config.yaml
positions: "rope"
bias: "none"
tie_word_embeddings: true
extras: ["capped logits"]
init_std_down: 0.011
final_lr_fraction: 0.0
MLP neurons of a small language model. Each row is named by its layer, matrix (gate and up: input weights; down: output weights) and neuron, and shows model dimensions 0-255. Each number is 500 + 50 x the weight over its row's rms, rounded and kept within 0 to 999. Numbers have three digits each. A neuron's up and down rows have the sign that makes its largest values positive.
Before each neuron's rows, "fires after" lists the tokens most often just before its 100 highest values on Wikipedia text that the model never trained on; "fires in" lists the words (lower case) most often at its 100 highest values on Wikipedia text that the model never trained on. A number after a token or word is its count.

fires after: " P" 22, " bu" 12, "f" 11, " Ro" 9, " st" 7, " S" 5
fires in: "park" 21, "building" 12, "goldfield" 10, "road" 9, "station" 7, "s70" 5
L6.gate520:434413581571565542504528480407509545555523518411458549501480529464531439509530530513390549502528488494486500582435449528474507482525499493449452580569474439456588535526529540468497583483469512466504490518521539512457543361494399542509521501475502434556518513517511470413467478521424517399452588525533495477488567485616438460546421450439480497495540490512419563463462487503462515544540505554553389548453536563505537497588518471480537534420547473483492429442556531610493397462487467384457527467516572529535555479573497536535583525503466529536393540486553516444517489510464595463434545458565481436564546506559453421424512473583452552582516505488559431538571526462525574386509492564487514524523522386561512463601495494510486468485551454374568532458397544557519559463457471
L6.up520:420544514459570504458563489550562501525552517452615540457437460465485471558547459497495488515553463537492505439606555468435562495573529409493468575522510442527507412579368469548460507478471453374526449506564460513542628496455467517593468376433424402543542515543443543434466479480530547596542483492510486381576576401437424516467425450566545471588515380501455525504576492482521468552486537500496488486512453514573474548476470494479414536480505399509449505551554524479512504500509512483578515545625451479541520451544448486594456608517469499521459475451514474518519542550496493486527480451485534530548563510522492494511398492479466570507467460516515570500499509562452515523374512344383559465536470555548438516524505510497466449485534504480457448522506550542507547454544545
L6.down520:484466538484522487468500611459487543403524462504407480529522552544504468423512488445527495463410567524519480510423426468594474490548454485568499609481423455514516529521451494504495415511415506452411477448455546395604532461451623516500508496464511625501574494460504540458526605557493471547368455540456481462525481452503491459596608465505431484623563514513518426493501587509499606571406509445510534546504490455494445460509542548523492479511520540463452517446487506426548516414529522559548525542556521528515475546550580468467456480441481555467544488493536586490411463522463503598518516529521553531514527539471470477553621510473480418486435535543634486464532453522460461546620500487454482492407489546502460445512504438386529502502483443422511413474500404540488552578450523

fires after: "19" 22, " s" 13, "ap" 8, " " 8, " t" 7, "iv" 5
fires in: "5" 17, "same" 13, "title" 11, "1957" 8, "capital" 7
L5.gate438:557451448521486510556473524516527417479477532425543456485547479512510414533524508520610536516585482486462441489532461432443463588441501504504518459523469551474504573605432501472523434549431484504517584495523541604474448479518448442522462445481438534477458480471546536471446569545466495430460567489529568491405398500531540389562456465405446562553467404541498452537483452570518540538480465545471536468509411562513524547541558471575500585474551433519589470485621466568460551478560434573422443500451536503609569382502431472439508536565447558466485487529571566522517471508536544509460503449565428527555511470476504440458392579548509491479455433553425540558488501541487442482505594539463528401508451490440448467487511425525450510600542522473523579451480551574422505506452385
L5.up438:470453522420401558530480426518554487488533409410444551429437467508444524517506477542604410541408461512391459495447461552462556470454521507507540531571574489568572501461519556536492473555453468445489526447601442569492437523470481498457467529517506465442517505464475530464461478452532482453560513494527577518400460420497506515562501440505446415529516450614593582491430546465580472508420513482448499469518478532549600569464532463595487424489461492444489539495421466504471437441516461573493442470500508500496579540526577386443583442464460477460536508530602430465533416464454589510538522549560492423499559608487472488462464476501487448459512473470479560477502417498542491534455570515544528525575526549497527462485445589575631546537388505484476485445535427472481467570480620
L5.down438:414496533508541575435493496494420510522438558565548478477543540550550495565430554519493562528517485470445448611494461428525529486473465556503531443444491536493458587512570469542530474555456530496418565589436502554426507512541513495440540619417519544528395516516431406514542467446552532533518523478452526578507512564420465480540460573409468474476510465436474506598465487605487465455427608513510455529468523554518413518512567452430458456534461545508542538490550475471434413578479569529518578413495468416516400505575517620510464587441518520482524433481486577531483435470487579584431595530399499415545438487528561530489514511500540491525603545399447441449468441563471493474532479483453457530382549507500479540486524461402495547590457542563502490533480541514495539516461554

fires after: " " 22, " p" 14, " m" 9, " G" 7, "M" 5
fires in: "point" 12, "mix" 11, "four" 10, "goin" 6, "29" 6, "26" 6
L5.gate339:627524471546490597524428515431488564420516493540488511504586427494454454538516576580478394518495498532412585480534489482480524552470449580625446474465429498503446471560508447498419474524447504498416572549526510482485529529422535589467513464544557457556550427489529543486595534503490498501428526525457435438499451538536366578518511412424516437559455545472517493494498406467526382491569516591462525555496538498518491478585551539531512495444501531545456512443542478467497371474560498524544499499460549607460432546501437569482514450604547509442522534566453518471493484523478439485551552372476522414522585496579435488507557425515574486461488414469402562565458510490450476543553562520440484479539513433492462501501473528450430503520386464501545515532510505567405513513529424
L5.up339:565574390470544556529483554370564521454528653630505497543488551539631540520505545481451458396530533465400626547479506410487503515588487548491559423447480442565495467519539462511519425447525514469599482468562453468479548534469446454561519423544568480461470456535540468549551498531572546423491374462450452527562425455452392499528565524497510509560481497524519524606535440448465498477496482513421524520477473539460583525559553488489561506468520508455477545491468475468542444523467493545589417534477510454504505579554507469423503460565543504478476460485484575470482543529519441454469480544539510501489605464521527474498487422488538441481506530503519535547515499403369442472509625518436455479531521426478456523527558583499415478569468457510486422495456424550498493412445522
L5.down339:440609546539468492474416517463554438564459370597548577487557493417584532516493483532527568492515479514444494540514520496517544541542505500499565512485425477475515541539532484412566546505533388417549527546498608566493426471448504470506444475515498474459415550534383454554508491442510524579617443466520499474475521468516527431505466555520556517448517524565483484510500574537522397402405428483563521427490527475512471446586490547575495538556471421493505469525400543473501629564449473504535466528517417483554579518569432507557583468408507553432571428500474475372562483427479492526513497454520486570454540546539551442496581488403474491450479580517539454500480467557528444530521482601537439501439416523540459479553416462493622506478526497497484519474515562422468538542492463

fires after: " g" 31, "″" 19, "°" 18, " Q" 16, "G" 6
fires in: "n" 38, "guitar" 11, "gubernatorial" 4
L2.gate519:458409509611511639451554578509468502514525532487434512457571435448570582472525435519447498500579461486526489518515465517499471427503482401478579551562550484592411586539474487444418511578433563403502422540469562506520507529459404430438530528464520479480482475525499518497430587526437529514543572548499392445511399504505553489547620511472471501509643510529468548554428489446458449558491500444529531455524536525560397581564453564466508488479503505584511509562555465517526405505499492579529406523537502455541552521488534599505505512428502403441504565485498525430514448561566562482438539490465468458534533513487496512443476485524531416503447428458489451477545511395433498516457450375443544577532478513470499572482485488471541603520597558472513534513575478508508501456523442
L2.up519:457524442479478432568434503528481497437469471466500574355486410575467508332551467477462463555534544605507465458461484534533550559516548550562508544532473577472560427488447421405467484474535556544522469424454381484561481442409452505512477561467556544523475464473478414477562434480516502474530491523485505525444572506444569420539531490578471475451471574555602563421582469500429493472456452516527456477520482515534403429513499507608471472521627521571497490458493545537518585460511461508443487494513458449496567492443458566519522420416489523566473460563421576527521376499392554542549474503540515509473473572501528547508536539420503510463449476506464433539455554489534514544498528501524474528490527543604476542520569572487490583509443592578527516459537481405508578532415526
L2.down519:540463527540487528496563493495551414369524489532479536549525576440540610417402460495530504523516566539517509553513526461501502455502494505529457536549552454567461497518442476508424459592499504493569473596397507551447424495548478470486455540496468401460439425435486470538554523507496455466563509482392418463521455537413586472472569550404405460464557557535554541596472507464533504444408483478452444581531416557520548554590520552538419490526572559443485506532492506423408492373456544484573414622542523568410547597460433536538518510368500506469501527475475493408493532513473573484470509536474558591536488471490449542512550469492476459486458471450482473458532505434476462548540461608445467465527489477500507596547545520455537471574558500528477531527506492584532502552549419

fires after: "uc" 17, " a" 17, "an" 15, "id" 10, "u" 9, "ud" 8
fires in: "age" 17, "judge" 8, "success" 8, "ridge" 7, "range" 6, "charge" 5
L2.gate373:493480493461599494431494520519568537509523436460485425468551473492417425469561518547457494551485530537565483577497542515477504400457395573527449520604391487541493494564521426610443464492394542534580534467530539553438554470440423500467536462522485491564507502473519512475505621491441483537559607443437474427474461467526476620533432479590476551439494531549523447389568490419422474513525499487521496605565558557497441519503478495504518573524499497482427516431536565554527478569482438499488483615522497438466498519415441441479521379396427532518445528464481564597507497471392563441455528506510532570475503517557498559557471567527491535498481489532477598449476462497559559520549494422474472571524529504456513448500509589462556499481570522488584488406501497540453468392446484
L2.up373:482496475442475508470375484545496500478504567552533454495524494514549425462519553459449575447520569444525484425463514477486455546493508415541466476508467544447476470507436534534458499623489573481461480458433472439523513465505493530473516479511595534481418502563472468466459464585522501571466499470497561397506467511576534456522464521519441464523529538392587504573458532500435534449482381449435538615594515480538466471383538527449453484552486537455571561589505495524500553542469561554601429580556447427465496480555467485402440446501513549626541534518456589522551538532453430546464498468552413551549541541483549480546470552475563537517544474444566405409514503509522550539531593470496434610485506542510400524544547449432489542504431469553526539581542516487586586585456401
L2.down373:604534446452441582451545498512527484570565476506396512495496512525436563457484462484555419573484485520538495462488409503531475473498515561506415511618430406513496424530467436436591439460482484591575471548518489522550544527491389448571445562535516529569610518494508567533424467512504532471512532508449477484574503447450543548539425524475444573467466517497536498359561469534535484599505598482546517447482500523533530494525454516579540640478447517497552501447484519453534461484516513495452513523518526605561437543444551470501479539445472479422466531471566517462455445527514560512472521540555611434435563481517509539477455461427545479536416559510452558538546436465476495368553365556456551430479486490494467518542449591436517441526569400453493492498494586467460427414490526

fires after: " m" 21, " pop" 14, " rem" 13, " l" 13, " g" 9, " c" 7
fires in: "population" 15, "main" 11, "life" 9, "government" 7, "free" 6, "city" 6
L2.gate496:506511469504517531519378576524537425417454602382431465544519488445525546490439527520562462488565597623499519557475576517555493519451485456589556513493465545544486517535505531483461423449562551427458503501575529472513489543516489469483539516429503471581456506513479560516465468478496614480340551447526520476422517407523531515512497521490449516484532506514552458520497521451474429501490598426611480464465524515502442465493534496518507500487453485491495464478613419532491536451453600542447527545472497458540474549461583620564457516512500498548499519519637520455477502518501518471446317463450367440520559430575406490519507535575498495518455418511468564516536553465465434448538404495468558518490432536503459533504413429543519414518487497429501553499511414541490504481499391
L2.up496:574509469468445420621492493575555546470551475412570503457504563408512574494512439455523451537474425461444470554563519564484534526495478615536534533477478479477567523455435536446483468519508468487602498525478499519432542621569559527500573457522511510486587446515471498483422510543477553517365521519511554585474488565483458458499425400498531523531477474470559492513566513507538384481483513545585490518466494481452427469513515535538486470524505565477448502526513459573522426439622561439418450438506418465513574609462462446532530511415473533495480456552549458522452420437444507399507454609528408584519468489525438458473432613534543477553484424529529588585439461445528584498566406524512436410557481431456489464537530457556432482500505534475496440526537496518541462449504568
L2.down496:549572516447476545475506502528492532563485467466503503468457491488494455525541534483447502482537463434559448443531515531450500428448509500485514336445502421482396573521440481487580609539488476415559427538489570492427447409463583506486463465477424402462472502642519410492530547569451431560541571499513447506458477499568534486518608499528573506478459495518537473485486494506527596517569495458465626477518479531496569566483498482438469433507630514448555516474396479481474552581495428421574533488457460543521445555474431439505543519471502503466543507506431544488532490487586557496542590500443593522574486543509575447545512502460523601404557522439546462446485408671471477541498570480497468453469594551473498443415512525528534468436527535506501483529577483523469540458436543

fires after: "es" 29, "ri" 11, "an" 10, "pe" 9, "ines" 7, "ree" 5
fires in: "japanese" 16, "indonesian" 10, "european" 9, "syrian" 9, "chinese" 7
L5.gate352:518415530484448462432493568521493479409561492515509506470625479646492493501514416442442607419429430406498495447482470615551531511523524591585516580564539512510604456496471417516483511455496597508481521544433502476472533587526483521440494520492583453452549466516444496435573485433491513538535506566514500489479366517499525446520442396485479460558545483477467486556528467452491538494470459562471475440446524481527566599438486597500518587474516492525526458455636510451402446442548492490557432580494487557516496529456506560529511415430556563567497497540432514586558527530522522548461448479492462497595473550509463567621477546515494541440456468545470549477451501569438547589501516499532514419502540471464442450508477441444529537395549498569473470458526527439522530443400521
L5.up352:552490520474552458552563424477548451547390403499538542474543562504483540506533485446524514537444510522547554575434444495466424479558543514465577463518508494550508549519490393411516514433557570500476559567473546412507467570405560528535452509481422477467530527420567517414493553471533451424508495579558411477502465526476522450572466551455558449454483485528492521516565469549491540455562490459583448507407425487548496528507442551556449493493503462489515500564491405566520499453486510478547498433454463549523371550532458524495542561566522425522560466454492527512473504482602541446418454509507510472459447442497562551452521460554536561436441482388471592549552485540490492426518514443489551421483382456508529574482463405443658509420367516573470550504407496534491579523518429
L5.down352:514480463402465429426664433486437417481545490525556502472581347559444483426488399463457526441332567422498515458513557512500521453445519483540424508561551449487488553473462496449465481457516521428476497539517563516384481484548460508473562509447520517531439475560499477442463577458487424580511474606506407507420448501477579459502407525524537499570440435559474550525492534511508505433487509544533439479531579610560503500522520503426548603496475476529513537539582511436475490534507482546538545409492555526593539459557559540561454472445550569513447507499586478534546469544507528564523450431470489490520529493496545403515567561571560568439453496513549500429445555499489622603484456517516472480506573510466503450471542464492493402435567510489447548539549478495536481504489527

fires after: " m" 29, " M" 14, " w" 12, "m" 11, " b" 9, " c" 7
fires in: "million" 17, "will" 12, "billion" 9, "miller" 7, "mill" 6, "may" 6
L5.gate24:521446526525551506566511450477541575464532602475439566502515482466514542515467401600464526587490453498459452613572568561468437419421437476629492556512506529386542585551506510557414559575505533439418589492578486566530506474499518497559459552481472429515569535463449541560546487532491530482350487460547455462437517439496522545452534401543465499482453480508453560527485548501420501502608574473554523540538513555505482545449525542445517507424492446466442474469483466511572408527481522489517530485513541604439521509469476512424420566542581442482456511468525580467541483493531528508472344532489507460449516515467485383526496507513511550490492514572439485454534430414526499510403449441612519527536496465505514589432506527514479486452451485457474609522450418535419496431551463
L5.up24:468416395563456515511550525494472519418437435536539522564559541448534464500433455535589438491566431492511440460497512396540566457532512471446467490566487439534455538451575557523465556594437449444494500530458539493513456575505531484559420559516495526545591541476513531465648441499492477440492468493422492490478608412462537519449527514513564496504490517492443456593578451509476531469432526529484477492439519514499400497509486559562460609500513395550504463546477579599478490548540599415510551413536487467466485497468484544556525567544547453530420460509504576522505554505570482441601551500502511447463453554493422460530473413493500452485410408520492571409534466479564507405426459490539502469418536481538552454446474527481503537438504511455442480433511462549599443356498404
L5.down24:535516590465443553479577421412510514546510501565500530481460473520398495535446441464523451511567614456502534510476536520476471452468465589506479475449536477473588546513522475571589442548475504477524599438479509541477438440537403505500457493489520404577582560592551472456392546512496479457377611516413453460427449578542562532454506515400546484557570514497595445456436528464472483492493427635431568567509534524429611448454489458453554410538537531429496504604456514569546451455451537544546546551505456466529564464564439477497415531485464521505443468596511433431423602519481488505550502542524533471471569489467517458496476539543516438451497540511534513518522418531439549442533535489455467526495521550445486498509518464609446494550525454420527486432506492547521454470473409

fires after: " play" 23, " serv" 12, " includ" 12, " for" 9, " work" 6
fires in: "played" 23, "served" 12, "included" 12, "his" 7, "worked" 6, "their" 4
L2.gate23:599456580502504578539543520522598499453518499446450533551589595599549445559449527503590520534465572467458490502466574495467463515530499511531478473451567478516586443485525484431401464520540496507456449456563526479455553524496431464499449540579598487549425451368394479568551546505572479602532417562478499481381536542485471511480481424507504476548457468480464536518596562508566546532459327470498548417455483524579425472448486585475421510570480488464486503533473534559448504487480444564571503494427443473540519455513556514578548515519578532549526423574492528512554470465610477475489485489514455529528505465504400495421508549496449567504605438486477506497488529526508526523552482484550491546507592443428473504571471530532454425486547461485572453466501526464532431341497498
L2.up23:528515444483519464555464476501481508538512476504532458567430467494502515451409451522426480631469520534445430531484461577441424480538527470490502560445541546559579520532550492427561431505544430421526462421521526575584565562469480515586479430465499568468535476544500433491510513509438535435442550542493555474512544485542540508558558460447538517494523477380512427570595440449452501441432367518515524443412511460430430528531527470636553415474506539469490489480467455435558533481606433496515560463494462490522506502483453500422567536573455496537446525496500547435555408500455490464534504454525553536519566511552565560501554574417406475577575469438565485538441602447503538462522555569518390479471453488607486486501451501501537564568551481427449501411431443440518540590497444
L2.down23:530496521554461511450555483513497585495528462493453501479527525476548538517500518511583561476523531463539543428523478422566598536580511532487566521513466404435481579505498456527492579507450519480490475589564532558448485476489582444368500595495482425588469537497488511421512548441461517520639550461560471521450430533398504486430453551509433414506442514628504577461464535451562511504528582490448424483532473374465614488439514592467498565441500487575503535581531533491450450454381484538491513500425436545470476528547499524491474438521526517456517511499505513526433587606415540415531605506503486485404421528553520527487475429556556382492407506554473473483541414509525499564481458436470598508440562499483516529486514439453577458452453564547455469562463546515527474444518497

fires after: " app" 32, " ev" 18, "end" 10, " w" 8, " G" 4
fires in: "event" 13, "appeared" 9, "independent" 9, "went" 8, "appearance" 7, "eventually" 7
L2.gate109:551518556514498441466546398431491397530513424468519544517502579569503476483532453444468489613593474526560549463413486500468483493532475482618456543516473518623356419500550487554532519454454504514552459511521476409559444621429422435462505513510536515578502427399596504525516520490445622523469555525495464540445416492465564472522501486591592452510507518459505484427460510504443532495557484465468488535543475566588440490540448537512464488483478484477414481514455541474532513558355465505612496489595560511467463381518484459491600508559481561454476578488510459481586446483565492427424498509553472555411539502546481557496439487407527439483556475463487506488531465542484537381421521546575513521510486528531475484496511522520520406509464497492596482439498433480571492454533545
L2.up109:519423571547546470475466520507411484535493478547511479591533358529494518495455505472400452469494507449452503570500536555412475555464494477567518583471496566501561515532518507587459459411588529407497421532457479543580486622533532516515502611573482477420520493507535469575514552507543563492454501442467416482507487467537481544522496426385498496517552505528451474571466432505467446516468501488425438454464558502510477428506589559439499492553503559522586573479517469430522540449563557506531571639462563536492439533517466547497425451512574491443479488462496466448503532528494486490468573607502505479499419541551383530366536560391504483527482416432465425561538484560440581541478480498521527531471512525513448533498489430562486602426572464469496591570524459451549607546456514
L2.down109:445520484444462517438571573457425532530522547502408448524516522530559495572538437569537473505507456474488492461566546492489476579453483526397457434546515511550490549495494528499525527600431569527536462507500499517381508399517545438475500492502496515561451398517532511514465548477559494467443432566514395522566519572456471575460453558628484469481477375442565545485488629497573576536477520492548484540463463478479484572507395498552435465501495514503449484454468482525502417490567469559494463461444497494528516532506548451505561504513469502517451496431560530534621456540506450492488432353522393549545535488435562535547579455568465524514448458522473487413466584530608438467476537573533467508519545502460443585484578609427479446423374492427538510485573449553446503450567506

fires after: " A" 69, " the" 19, "A" 4, " Ar" 4
fires in: "act" 13, "first" 12, "assembly" 11, "association" 11, "second" 8, "actor" 5
L2.gate68:516423401407528466439514501485455504556460539535375564491544509407459499479535562513584482553489504546493353484553515505497468492535506513515464417504522518607445545567473557558469480488407439481565484572555497415482448504490552446491503549519568535556458421501491568478521469460537475471581504524517436461466537570503522539520428579469434542451431562530563601482516475421547505513483470588466419551417517495515597589523573520445571483497535451437555597528479480560436501526445495414592485487579472418482444453555486540512547511536503504510533398371463505529455485519478500503461442519492444420544457403477491471682541508526539584533545426511473472504439597459465454500427488475540590532463533572514560491528439494379485494531521414488480492503535481494487544503534512
L2.up68:482414475492451515484454531527510525506540426459564480516500490553474503412426438356458484568502533492569534420523442473420474501512519493557540513483478437421455623454459425410441489556514586464575545486424501391504412552448446447523565488479527586504499485463563574444457490484520498553565562476473490406474500507464402500494476458540476477534558442517564511465467409497453518560475599493431515455508538518514456553516491442578499520544479512430522516521493529457554484471443499545492454586504472529433526490496534482522489431475509613469425514484540464636483418499516504483584513401548607457465447554524518547422538520577521546444496546489445525511483659473534487575442576513553581576520484540471597430580546524494557585455390518435474480496561453536427448549486487
L2.down68:538461529579487435467570588579462460469480542572414512538499513488509554553566633520518422428378481558478423566414543524451475437451495517503531422484448444526520403504474447495538517511585564446583514421529573445486545470497520467488486461519574432492434463544458523509594557554509527462484571493473508532532484469432504485603496604498473371547506539453477548405440517499607466442458448545486485495474550547465551528491460556524511512428445499578500475442549450520421576511485525479543470424489437502601503462506482497540449548474563395570496512535570418438471441423443443466469491533442451554497568541587482523543516540596437493539464485475554472535552446486609483409511427576563560519559494456485534583408539534546520481512505456468470513509463542377472459494482509

fires after: " the" 13, " th" 10, " F" 9, " e" 9, "2" 8, " A" 7
fires in: "second" 16, "third" 11, "early" 9, "first" 8, "2nd" 8
L5.gate411:549366475544492490471423464418436491510516447571457517529566534594506625553491490476443545532488423501485494442489442440471518535473478544553503459516423501534464463537505455547559576435477529511511493601543551507429474462488494475433456590547497589459420408515460503449573536521511467578426542512427409537433365501501540566559457484549489454430560539508470473525466551456492534489498594671560484561451455602519534533479488496507490443504483468558429463495517490531527510437465533391497505502605530552520467480572498440393456432494433578529449589547431414486508545450549552514489535519494564574522480485478492556584515539527531517449544498500507507552487475511483587528505475533576548419622519457547516460521482431452541396449478551604569549502494433469461532461458466
L5.up411:462508533515482452470563439435436501380477536450538554495506428456533471481514603433444550487619515526473459441411510550496479560537466512540490561548500557479530561511484482506497562505450606518532535453632488458537540536543433439488461461588516456467424538589500479430678440548494467506584558483491444473551471530430529497555500495547384559544373568441597464452464579556562495553411471500565438521439488477592475491450534501470521505521550464511480477476526438498461548519442548523510513512520505592525531560503560377477498603424500525481515451454438471483558550512511504472565575425504561448565539488527574526529476451501500504470512587604491572407491522473491459445514486495515526474429438458409548497459435568542439416484443528455550499465530548527512476573504591
L5.down411:547562478449525467444562515526598443516492452428417450528541422427474496524515409501565520626508460536509493447454452485499548526508580508550539507487470479434562478511545499543473501511472402457468457503575519504508441461452538531562529533469441577533643517537539477434411460474492578468490538388513449539468549589449475469433547482522467512496489536410492413549518567407484508470546525432482537585553519583446559467531481502580405508435500428519575517520517539545431541484505402480530561459564563515556366440531521513499522547550530619579482502411473533520546439516509443574525531526572485582405515434477497465509471471521540528519509519552537486380497514516471427530542502510470517519445479472512543542440535557316467450475514565509506431478553528488501375536418530

fires after: " " 40, " F" 17, "ind" 6, "–" 4
fires in: "film" 12, "are" 12, "91" 10, "included" 8, "70" 7, "88" 7
L2.gate84:549465554474512482503435486396569528504572510407515445366504594517505412535464415573410463483513502492482502554500569471429420499462473552514548574521551510509497456536467505631528614397451537551507394527465479522469474544494510361513421496540525483475495571574393492561495594489413555517487507560481490504526510457617576510580539481483464576544452467535515523526517563454485502535475433568488450446474459552606597442501522506527505562483424582488471491510503553444543501512564458519515517456490512483555587512434465353445571522523531572496564446525542492429491513434437505514384475490522432516496506602510473489526496427527473492515514469424477514484431435397563459526559380505515548504482549526462490451455444542399551454527535544526503523471511477503499478504404484
L2.up84:471521472559507483484525517543536452475522536535588533533513420417515532538592460504419589503481495525442497514563469403517435531533590490561386415443518437465516465423511513417390520364502501438451500449560467545447479498468480545584422597501551579471497520396523428495512480457535503576507482462509444560461525522465508543478462452468515463548540506442541529581428495503446433452517489423526538369424493530507449544570570498522581402483530526548453519532480491511542500501469561508510478573442554487574476506472464554494498533431411492511483406476487484483583550472501587555419556517572578541576586469549547419543466438543370433480572495505449495499537537479516547568506531491493544563491512546519542472388450472554462472512539454532579485472475599492491642457421518
L2.down84:513430445434617560510551565511535521498467529530522500503472555567560505528517483484533425465418538440503489500439548582470571473441499488485603510497464489518517488560477568540582487480474575531534594500418597479559497479494523450471521428455478511509430452546459497393502454380473558497411498516527526440479520484519537392532379503508483610514392505496436547525569557565565496590468585491511411578520551524508473536442436476457519600540475482416534516614415453438456394478491480505480496538437429504600441522448535441533450511502500539581496497523542532430447540583527423361590440440441456496523429521535472548538602515511482462533481532422539507501543534459491547500470472442510491451474519439541507561467508549441548567495483557431423442473475546454539433574481510

fires after: " mov" 16, " work" 16, " w" 11, " c" 9, " serv" 8, "urn" 5
fires in: "moved" 14, "went" 10, "came" 9, "worked" 8, "working" 8, "served" 5
L5.gate228:444577515590564470458507485517580435496603479492524506557455518590491555529426437484460559586544436535540465528374470513471486431575456490561435510583460568544509502514543518468423488552445482459534579488464508466518521465495513515551488523549527547465471525502440550565475501475487465519518502525474477505535511538524542476432524478553589425474581432427482469515528548525457455492498492474431459417495522478506509476492417450506538532487484519474497418470544566425505552536473514524456517547516440516493394450429616515616486529497512632504516463448421596580593484570498508528522419480426380581508562516516432486551530562447516620429534521485487369554553478500382527572485450561503534465500518562409526439489538457481461470405503564431452430435587599481453527405476484
L5.up228:514410566497522473492467480449546529508511491584464515532353532487472579506447462532566475594402509446568523498439499571514535488518485540484557512431431481500561471501494514584513441488409443507503517529557445510369563489459499491504455506591514410536531474514545484538460426535526572437522495533430438542475487364443541538461455537467458503427553523503544592435465483396464509490506507475448512466565439510454503542498502418516463466565484475554551504539515606489410537494495462485435582422490543494469604495617441509557576435568454502509528461559428478495645485478524517471374471511538496493544538469442474544550542487563507574517505506452560568499467482468520509567481456415583540511559523455438528448393497623565467508573542568451600421539458488438542456472474477
L5.down228:528562497535435552561483567587506493490547434467508463518504441485479442598497475421495546458508521544463490469454454470548570571482569423488499475462445536546399497479553381483503533528583523433435557541491450488568578511503527483448417522510530507555434437451583600481451508412456455451502443524480495510495450541381518501457497567480537503439554490478453440503474556579491435487477495410450539502511428438463481453447507536566486632459492519447463544490586414540544501463465493546454567537517518574545404432501584599446551595532448423471504655565498499611502472550559455487579455523543507527507386531424483450469582481481456465513519457510496443493560608426448508466476477567507597575520565484562451484484481546503440536469460563489508470493540533414553555496525437

fires after: " United" 27, "19" 19, "y" 5
fires in: "states" 29, "1954" 8, "energy" 7, "lawyer" 5, "1953" 4
L2.gate246:505479600569618497564482488477492593578538482476404444423530509478443525397544491450443454511434437544479439584443492516519596495538509584481451432527574555562519462551466403539513473545506503568350512498493590550495549478538490436471497546445415581520575539582533517527439451535511488513504522521561471553505460505484483567433486483531472428493525429495467490448454494550446530538523558535516467532604423525502394562478511558529561489479543484527510503486489399559506511487579490466502493603443514505606449410501421506536556497457422475488553423422545514510482506458544493443446476661487514582489500487545442550558436566452412423521416545538499508453488583577468568494561479439528474508470453495510510546462518400477526550451473515510506571425457453506529429482552402
L2.up246:520455534460500521517435395460509459471550525519433447491447528584437447506533541552479505570501537553413494601485586439482482508576481578511527505435570585487520521438532505502567511537523554561518443587498547422477543483465540396465467528562550531612443507534431511598490484477518474452485496472484495684405512460503493470433475495559567543527492492493489551450473501458504491526528601453400544502459506493484554543589543468512494554566493481455524478439465442438543532444408471425520479528468492554485421480509428412510428513466477507530653483515457503553403518470474476584486389481487450470438529455501454518443504461570535493467463536437538469426622537444493508431457496506516615568514443446396467650541443503513507510519486479536582555529477479561567450457535455
L2.down246:438407521474532471524595504518585510542439589423530521455551530516608531452434467354504455467459494388524444437472454512481493481622478506587476466476445472411458539542510505549553413491561497498480556501411503577589452485512592617492515531389515489395419541512512498482508570384459478548483435483466488396473464462491448496519616510510482514561450479489510481556515471506599547494449447491468487495476468505443482462458528509561479462525443552574494448546474577521483533574581483502528534430491443443456442496473533580480550428522519473470483489466543560446555413508553547499499547448451462586506482519579596443404498524486497505557560572506495492520421491515541538561540484511608414453542503453584510454530540505558489481469457544510487519542542489530427515545387625

fires after: " in" 32, "et" 11, " on" 11, "il" 6
fires in: "the" 55, "metres" 4, "cemetery" 4
L5.gate153:507460433493522536434497477538483485416558523499406547523486519531496523558526418511517492499498447525480501509470572594448456575528543564408512437559510568514554431497423586506583457517509409411488493544553469500451570468541529477435433524484593510464587558506513521444565521520472402503440487519426519419499511525502482513443539406522364461485433456428490497443464522418502430554528590506446540593494461540536362569569486503549485397385470518574536558526497435516570550495477502532551425495468531513574478524443482502487405547479553541552440486521522504556555572494561552584425498455502530443515532532468452475572519554554499421498497479462459498532527516486492476544524421539431459467401522494530430493474428500510692523470506406498547552483485603465524560536437440
L5.up153:539522381600507485532528542475548553447469576484440463463426521584500529526507579471426431546527463492453520508443514487499481558418499423466515496462409478537536493525535470489560441556508504498540467550515500586508492558490494531446428479598494472456586496527560566466588541492515614507434436545512485464509484475511536467477489478456484479542499457433476423500520493596458511422466492436510463587470540399567455539531561418408540460423544413450474551569465440554451460520513518494521537453469564513488446516490583455477454645612448517509588572413456510430515562639536485583531590500490515451550434459491613456407505470565476563555518486523494553475539423471503500459464543521489483530481535482449512575517422506565507502546387437428547392562559499460528527557576471
L5.down153:428497604415493446510417498424431510468525502451508540514523518452469500477497406414568488498460399475484486573518476505526550423559386537551501447487500469495487542477423539447517497499476494538518573538569501443450505579492456520446525486510541452573491530509474501473562475459548492444578593457505489498495473506517538453480473547530491536524550531490513597497432410542411571494469515545580509414546560576472524532414590465505632500519450565540559453529506506548417483521490600489579498478566485465515528426548474559516538502519481540464580459578520518627452426475386514528516468445401464508422459601515469479538466524445523471431500476428560467532407505529470550615489451504427559555517569477652354494457496516431517444441505519529541505449602449483481511549426490